python train.py --n_layer=10 --d_model=768 --n_head=12 --n_kv_head=12 --head_dim=64 --d_mlp=3072 --vocab_size=44361 --activation="gelu" --norm="layernorm" --norm_place="pre" --norm_eps=1e-05 --positions="rope" --rope_base=10000.0 --rope_fraction=0.25 --qk_norm=true --attn_scale=0.125 --bias="all" --tie_embeddings=true --parallel_block=true --init="trunc" --init_std_qkv=0.0129 --init_std_o=0.0 --init_std_up=0.0129 --init_std_down=0.0 --optimizer="muon_variant" --lr=0.00173 --lr_mult_o=1.5 --beta1=0.9 --lr_head=0.00484 --grad_clip=1.0 --warmup_steps=0 --schedule="wsd" --decay_fraction=0.636 --decay_shape="sqrt" --final_lr_fraction=0.1 --batch_tokens=262144 --seq_len=512 --doc_mask=true --train_tokens=839100000 --steps=3201 --dataset="wikipedia_en"
MLP neurons of a small language model. Each row is named by its layer, matrix (up: input weights) and neuron, and shows model dimensions 192-287. Each number is 128 + 32 x the weight over its row's rms, rounded and kept within 0 to 255. Numbers have three digits each.
Before each neuron's rows, "fires in" lists the words (lower case) most often at its 100 highest values on Wikipedia text that the model never trained on.

fires in: "as", "that", "found", "also", "since", "who"
L4.up312:092115141202093146081176156091115176094167064165132105172156160109093178143187186125149107051177120116117135123165188125207153115126102125146163093128119106202139166170134083112132116097190126115146121076130076181104085121150125127085114114117138149156107129149125172129145135102169113127

fires in: "during", "one", "member", "founder", "won"
L4.up339:119102171163139138164118150156140167172095111173130116134106182132101133128106116079087139173134117139124161105114118197094120112109178101133096102087197136126104144150141173066095094172215137135073178092171124182158155148127091130150144105092119043141125063081102172187140068163131140134

fires in: "as", "named", "role", "him"
L4.up85:099098099118144132126150100112171146087090115165148177101157175150113183128156133117126173119107109092091167119090119094097174114114177137147137116117090192120137114143112169168148057141112153133097120121141111167110080155131119184126119146144123092108070110132121122161107096136130116162

fires in: "it", "who", "based", "are", "depending"
L4.up2109:154145145164093146122129114071134144129154108176154113096156131134138128126099129139197106176161165151158127158148110153163146172138139100151138178122059128143099168123109105138134153127162135068124088127083160200134149096134153121111122161124099183086128090131081167077120153144190140124

fires in: "out", "by", "most", "up", "great", "much"
L4.up2651:140167122140163147137123096200090153117148170150099130099114125169155118123142160127162206090176112136181194110209106087134123104101105118116134124147123112190070129143170108096061106108136099102104095130205120145158108116100184101149084121150139133113089105114122114182128142115199147132

fires in: "made", "out", "came", "held", "appointed"
L4.up2210:112152124114116139172117137097126119113149070111156117124093134153144070129126085090171139092141139117137126147132133129100112091142103138077114106125118118160151151098091074125114145146093099180116089101106093152139070161153109106135112122119130105118163157079105061153110139129153156134

fires in: "now", "become", "be", "currently", "been", "today"
L4.up563:172148138165169122108177115168101080088110089139109168167126141129154178123109166140184123162123142106166115070076127061161201129075193120158144158100125150077190098128133092129106125133157130153099164152126090137158139104056133113152180191123184111132119124120114141166133122134146171127

fires in: "by", "l", "w", "tour"
L4.up2988:106162132144104090099048112095111106157192121141083126088132084093135128164110101071120182085107146115164168065145136137099164089122091093093143204093084120159102140133165103065102112130149131083088092117112183101166102137079082102127113146146034183133194057157105091083140095118117144139